From a checkpoint of a small transformer trained on Wikipedia.
Training: a variant of Adam for these matrices, 202M tokens, 6153 steps.
MLP neurons of a small language model. Each row is named by its layer, matrix (up: input weights) and neuron, and shows model dimensions 112-175. Each number is 128 + 32 x the weight over its row's rms, rounded and kept within 0 to 255.
A block is one neuron, or neurons of one layer that tend to fire together. After each block is what it responds to, as a language model described it from the Wikipedia text at the highest values.

L2.up109 [132 138 166 181 131 199 100 114 164  86 125 137 186 181 101 136 102  94 161 157 143  91 175 130 120 119  75  96 171 163 109 156  75 121 134  99  84  78 158 136 105 147 100 123 109  12 115 121 128 149 184 190 141 128 144 127 175  99 152 162 124 113 128 113]
L2.up255 [117 217 157 167 106 140 104  77 103  86 147 157 115 116 138 136 159 172 120 160 165 149 138 126 131 128 113 128 160 122 121 123  87 183 100  93 123 114 157  73 108 191 105  56 114  97 115 106 117 133 148 118 143 115 122 115 107 169 117 145  90  91 125  96]
L2.up428 [145 181 118 137 105 159 114 125 117 124 115 151 160 144 171 106 141  90 153 193 138 142 191 117  82 149  97  99 145 175 142  88  77 134 122  39 154 149 152  93  97 118 157 105 100  91 114  71  76 167 137  97 138 167 171 118 144 171 134 168 113  86 157 148]
L2.up493 [116 145 117 155 128 168 133  79 142 119 133 139 134 143 120 148 136  82 161 124 134 125 161 103  99 163  87 120 142 127 106 148  98 138 142  89 125 109 209  85  97 157 174 135 140  55  95 112 127 212 191 134 157 155 172 139 135 149 171 169 111 101 140 137]
Periods that end long, clause-heavy expository sentences in Wikipedia prose, usually before a paragraph break or a new sentence starting The or In; also opening quote marks and hyphens inside compounds like high-speed.

L4.up265 [ 82 122 166 110 148 117 114 132 195 142  82 103 107 169 125 171 166 126 105 145 141 137 140 113 145  99 172 115 122 140 186 108 110 121  77  99 121  76 134 156 156 160 171 145 100 165 173 170 156 154  68 119 105 136  55 135  97 170 112 120 163 103 178 193]
L4.up388 [110 133 156  40 197 162 136 131 112  94  97 124 146 111 170 172 155 151 136 146  85  81 224 129  79 124 141  76 132  59 105 111 161 115  90 152 104 164 169 115 127 171  75 130 164 138 135 129  86 173 118 147 157 107 104 108  82 132 102 114 140  70 107 142]
L4.up448 [178 105 139 147 137  86 111 108 176 202  61  99 111 164 181  60 141 126  78  83 119  99 112 127 129  94 102 116 107 117 172  25 124 109  96 163 120 111 181 142 130 125 136 128 139 163 117 120 162 122 145 131 107 186  62 162 167 114 121 176  60 132 190 189]
L4.up472 [ 79 144 132  92 159 168 155  81 110 113 163  86 152 128  92 152 169 130 151 187 101 146 119 182 144 100 159 136 170 139 131 117  84 118  91 105 143 109 160 137 164 139 158 140 174  59 146 142 112 107 200  97 109 140 112 103  69 136 139 128 158  83 190  88]
L4.up476 [121 106 142 122 181 136 138 107 118 138 220 142 132 108 140 172 142 255  88 131  56 183 174 107  70 148 170 132  61 114 137  54 133 132 162 151 171 139 120  90 130 178  99 121 188 163 148 177  98 100 115 144 111 179 135 118 134 118 102 104 138  91 231 165]
L4.up507 [ 48 127 107 139 171 108 115  84 115  78  76 113 111 141 136 154 121 154 121 140  70 136 136 138 150  94 141  59 132 131 146 124 103 180  75 135 151 100 139  90 107  98  86  96 131 158 144 164 128 145 138 122 153 129  80 144  78 164  94 151 158  86 150 105]
L4.up574 [101  92 108 101 157 111 129 116 125 135 120  79 152 139 142 148 149 126  87 180  86 192 168 146 208 139 199 131  73  82 141 170 130 121  98 154 130 117  90 119 110 101  88 112 130 131 164 178 113 120 121 159 123 155 110 119 110 121  93  57 139 115 148 101]
L4.up581 [ 43 121 131  88 161 130 150 109  75 129 132  64 163 108 122 175 130 155 134 118 109 157 152 165 157 156 156 127 117 148 130 132  70 126  44 110 143 119 144 132 125  72 110 126 123 136 149 159 162  88 147  90 218 145  87  99 119 155 122 109  71 142 167 163]
Line breaks that close infobox lists or table rows before a new heading, plus verbs like known, described, such that are followed by "as".

L3.up66 [109 107 172 161 131 132 113 134 179  73 160 176 158 160 158 140 144  81 181 128 102 114 165 112 141 130  69 132 156 163 166  99 133 140  72  60 116 113 173 150 129 141 120 150 115 140 121 105 184 138 220 172 125 127 149 119  48 152 102 192  76  78 184  49]
L3.up547 [107 114 168 150  97 175 106 133 145  66  92 184 170 164 149 155 146 133 169 151 152 103 172  94 155 119 136 142 164 129 190 132  38  90  77  78 162 100 147 116 105  75 193 145 103  90 123 125 122 182 158 139 167  83 132  48 135 133 109 123  87  65 163 117]
Hyphens inside hyphenated compound words, such as stand-in, no-nonsense and sold-out, plus the dashes in markdown table separator rows.

L4.up38 [146 152 120 146  98  99 147 102 150 173 132  92 147 217 144  72 188 196 143 168 154  96 122 164 148 120 128 130 108 146  86  75  90 132  99 158 158 155 108 139 128 124 103  70 148  74 170 125 161 138 153 120 108 215 104  83  81 133 155 132  97  88 165 159]
L4.up87 [ 73 126 112 150 170 155  20 148 182 124 138 138 131  86 187  75 141 128 142 140 149 105 204 124 104  95 186  85  85 133 133 166  58  96 123 106 182 133 190 128 147 134 136  98  73 121 115 140 110 188 137  82 163 109 155 110 104 142 189 118 174 119  95  50]
L4.up227 [102  78 136 114 175 127  47 142  74 122 175 149 104  77 166  81 132 189 133 151 192  97 141 141 115  58 127 135 129 105 135 153  29 110  93 105 175 157 174  91 111 126 180 143 132  82 136 134 143 189 128 146 173 126 144  68 101 122 152 130 164 112 109 122]
L4.up236 [134 140 134 174 162 183  69 149 109 156 120 163  79 164 135 182 148 159 120 119 119 110 129 134  92 119 123 195 147 150 126 140  82  79 134 175 127 108 172 133 119 140 160 110 166 141 163 156  50 141 123 189 124  94 105  59 149 133 171 108  87  96 132 187]
L4.up392 [181 105  96 161 151 180 110 156 105  82  94 195 150 166 107 154 142 106 108 110 143 112 218  76 150 100 128 183  61 164 168 114  70 146 131 173 139 137 160 133 132  67 121 143 135 210  88 137 143 163 134 151 140 126 165 100 133 172 109 167  70  60 120 110]
L4.up433 [164 143 111 124  62 135 132  25 118 104 157  68 160 196 157 152 163 174  98 129 136  65 126 179 157 155 116 105  93 164  89 114 153 145 115 149 145 139 102 162 132  83 113  75 111  92 156 140 151 150 149 115 184 210 133  91 104 141 118 112 143  86 103 151]
L4.up527 [135 134 153 195 171 151 116 113 166  70 107 200 124 171 147 158 143  92  82 138 164  95 153  83 105  49  95 162 133 153 148  86  88 114  80  51 141 111 198 140 109  84 122  87 128 115 149 129 124 113 153 120 119 159 157  49 151 142 147 108  75  92 149 111]
L4.up545 [128 158 146 187 150 162  81 152  59 127 165 135 110 136 169  83 133 123  93 145 156  65 162 143 145  85  92  86 125 108  81 135 143 112 145 162 206 103 151 114  69 113 159  77 113  85  93 155 149 117 138 150 179 120 101  91 106 146 147 129  84 125 139  86]
Hyphens and word pieces in the middle of multi-part names, codes and compounds, e.g. InChI-key or heritage-ID hyphens, start-up, Market-Garden, plus name pieces like De(oband) and "of" in National Register of.

L2.up24 [170 149 141  79 116 128 150  83 166 117 118 111 166 110 147 146 138 132 107  87 144 156 183  93  97 139 196 148 122 134 182 158 130  96 128  87 178 145 180  82 130 113  98 187 117 107 150 110  84 135  74 155 125 139 177 126 147 100 157 147  75 117 244 147]
L2.up83 [119 100 106 103 113 104  40  71 127 142 117 149 124 142 114 174 158 117  93  80  63 137 126 164 130  97 167 115 130 103 204 107  86 116 133 131 132 126 107 127 140 143 117 125 113 106 100 137  77 123  92 197  85 150 145 173  62  68 118 133  99 124 205  79]
L2.up222 [140 113 140 113 140 116 118  92 186 146 115 134 170 145 103 151 158 165  90  84  74 121 246 153 123 169 130 156 104 117 189 152  84 170 116 114 114  98 150 103 148 195  87 188 105 126 100 121  87 179 124 168 117 151  95 126 105 147 120 116 124  79 150 169]
L2.up429 [117 114 116 119 131 116 118  87 220 177 107 111 130 168 134 151 142 149  85  88 125 126 145 118 172 133 105 108 148 168 159 114 131 149  88 151 127 121 118 139 153 142 144 138 135 144 152 136 184 117 152 169 123 132 146 130 138  90 119 154 121 100 204  94]
Verbs and participles that usually take a following preposition or complement, strongest on known in "also known as" / "now known as", also used, located, built, such (as).

L2.up598 [ 97 150 130 150  82 137 158 115 151  50 146 124 149 164 151 135 125 132 134 157 168 157 170 132  83 134 147 130 141 137 128 128 154 158  79  97  96 183 144  73 125 135 108  97 162  70 128  84 119 115 216 161 119 130 147 146 183 145 137 108 116  90 189 138]
L2.up599 [163 118 149 102  84 127 157 110 100 170 190 149 159 144 114  95 163  98 115 177 126 178 213 142 152 149 153 182  30 124 117 122 120 155  99 102 130 152 158 151  98  90 117 180 123  96  74  92 102 129 104 100 145 123 133 136 130 123 130 156  86  83 116 115]
L2.up603 [107 109  74 131 179 120 122 112  99 120 169 146 124 136 126 144 139 156 179 128  89 116 159 138 114 138 148 132  75 103 100 114  89 159 136 158 157 123 182  57 131 145 142 140 162  81 138  79  54 103 121 172 176 119 122 150 127 108 128 159  94 117 134 116]
L2.up616 [137 115 133 157 136 104 102 139  98 143 163 138 157 149 103 139 130 145 153 143 112 155 161 103 138 188 157 131 101 156 118 163  95 116 142 153 143 126 102 109 125  90 125 163 120  78  89 130 149 110 125 172 161 103 144 129  91 169 117 178 116 117 164 134]
Pronoun-like words pointing back to a noun or event just mentioned: relative that or which after a noun or comma, sentence-initial It, demonstrative that, as in canal that, in that match, It was.

L4.up1 [175 152  96 108 150  99 132 136  52 184 103  82 142 114 115 152 142 128 155 105 169 118 100 126 172 109 126  99 103 138 128  90 101 153  70 101 122 166  96 151 150 111 123 146  63 124  89 140 113 122 180 134 128 102  45 153 167 114 102 117 101  74 125 118]
L4.up184 [145 146 101 134 137 140  91 114 136 119 168 113 128 156 142 146 150 143 112 132  75  86 184 118 137  97 131 134 117 132  85 117 106 116 104 148 152 124 131 151 133 122 130 106 155  72 168 135  95 196 120  58 158 215 116  98  90 127 171 162 175 108 136 136]
L4.up188 [124 123 102 102 173 127 126 106 121 126 169 123  95 144  85 133 147 111  94 113  83 147 182 126  90 124 145 165  79 121 164 114 139 163  78 147 127 130 129 224 132  60 152 176  92  92 103 100 125 170 112 120 184 105  92 142 115 178 138 164 164  77 112 101]
L4.up266 [ 57 146 109 133 121 116  95 126 149  96 130  71 104 141 193 156 154 100 138 158 142 125 142 161  89 126 124 125 140 159 116 167  86 101 153 123 118  97 130 184 107  88 133  66 109 151 117 121 160 202  65 103 147 135 139 110 148 155 113 155 132 101  88 112]
L4.up367 [149  65  92  80  81 140 120  75 127 160 119  84 110 183 115 122 144 117 122 155 124 138 115 134 158 130 105 143 136 110  84 145  96 164 138 151 122 104 134 132  99 134 126 117 130  93 162 201  83 141 113 154 139 111 156 135 113 108 194  83  90  88 113 173]
L4.up500 [ 43 127 150 133 142 130  95 180  79  97 123  68 103 127 107 155 149 137 135 174  74 188 150 171 182 111 110 110 103 127  30 143 122 196 127 131 117 155 104 229  80 158  75 164 115 145  69 146 132 115 105  89 181 105 142 193 144 158 112 184 138  96 132 136]
L4.up531 [ 75 140 176 152 138 117 100 110 120 138 121  85 105 106 163 109 147  88 147 161  93 178 110 219 115 167 103  89 146 132 105 195  93 140 130 138 153 136 201 130 181 147  87  70 111  86 131 166 153 119 149 157 147 126 171 141  77 170 152 138 102 132 105 130]
L4.up588 [100 124 115 123  85 146  85 113 127 167 105 104 104 215 117  63 159 138  82 131  77 171 119 109 101 109 112 123 103 111  59 111 109 141 115 135 116 106 131 118  82 139 155 106  96 146  91 154 174 153 139 157 103 137 110 127 152 135 142 133 133 102 116 102]
Pronouns and head nouns that refer back to an article's main subject, often as a clause's subject: it, the film, the team, the song, the festival.

L3.up162 [167 103 156 144 127 154  91 103 123 130 147 172 100 148 136  82 142 125 144 103 117 134 103 125 103 136  98 115 116 133 130 156 147 117 176 143  88  98 100  85 154 164 133 163 139 157 115 211  95  87  44 167 120 103 132 112 151 139 118 119  82 119 149 164]
L3.up473 [168  98 127  83 113 137 149 154 139 152  95 126 175 182 130 106 150 127 109 177  97 112 217 123  68 148 153 172  95 110  83 166 131 128 137 201 112 145  79  90 110 133 171 128 138 149  95 190 102  92 129 160 162 127 187 133 168 136 131  98  93 106 133 180]
Nouns naming a creative work, mostly after "the" when the work is the article's topic, such as film, album, episode, book, song.

L3.up298 [102 189 168 112 127 169 126 130 166 129 142 104  72 121 196 141 140 148 127 138  88 106 171 102 101 162 150  99  98 103 157 122 145 121 106 139 162 149 177 134 104 145 154 169 225 130 153 137 149 176 121 148 172 168  79  73  82 175 105 153  72  91  95 200]
L3.up581 [140 154 172 119 135 135 145 102 155 138 143 136  72 121 143 150 149 190 127 148  94  79 182 107  89 122 145 123 117  94 137 104 150 134 111 165 171 145 170  88 123 156 134 138 186 136 144 152 133 197 126 126 155 116  87  97 138 179 117 164 126  91  90  86]
Paragraph breaks (blank lines) ending an infobox, list, table or paragraph, mostly just before a new = or == heading or article start.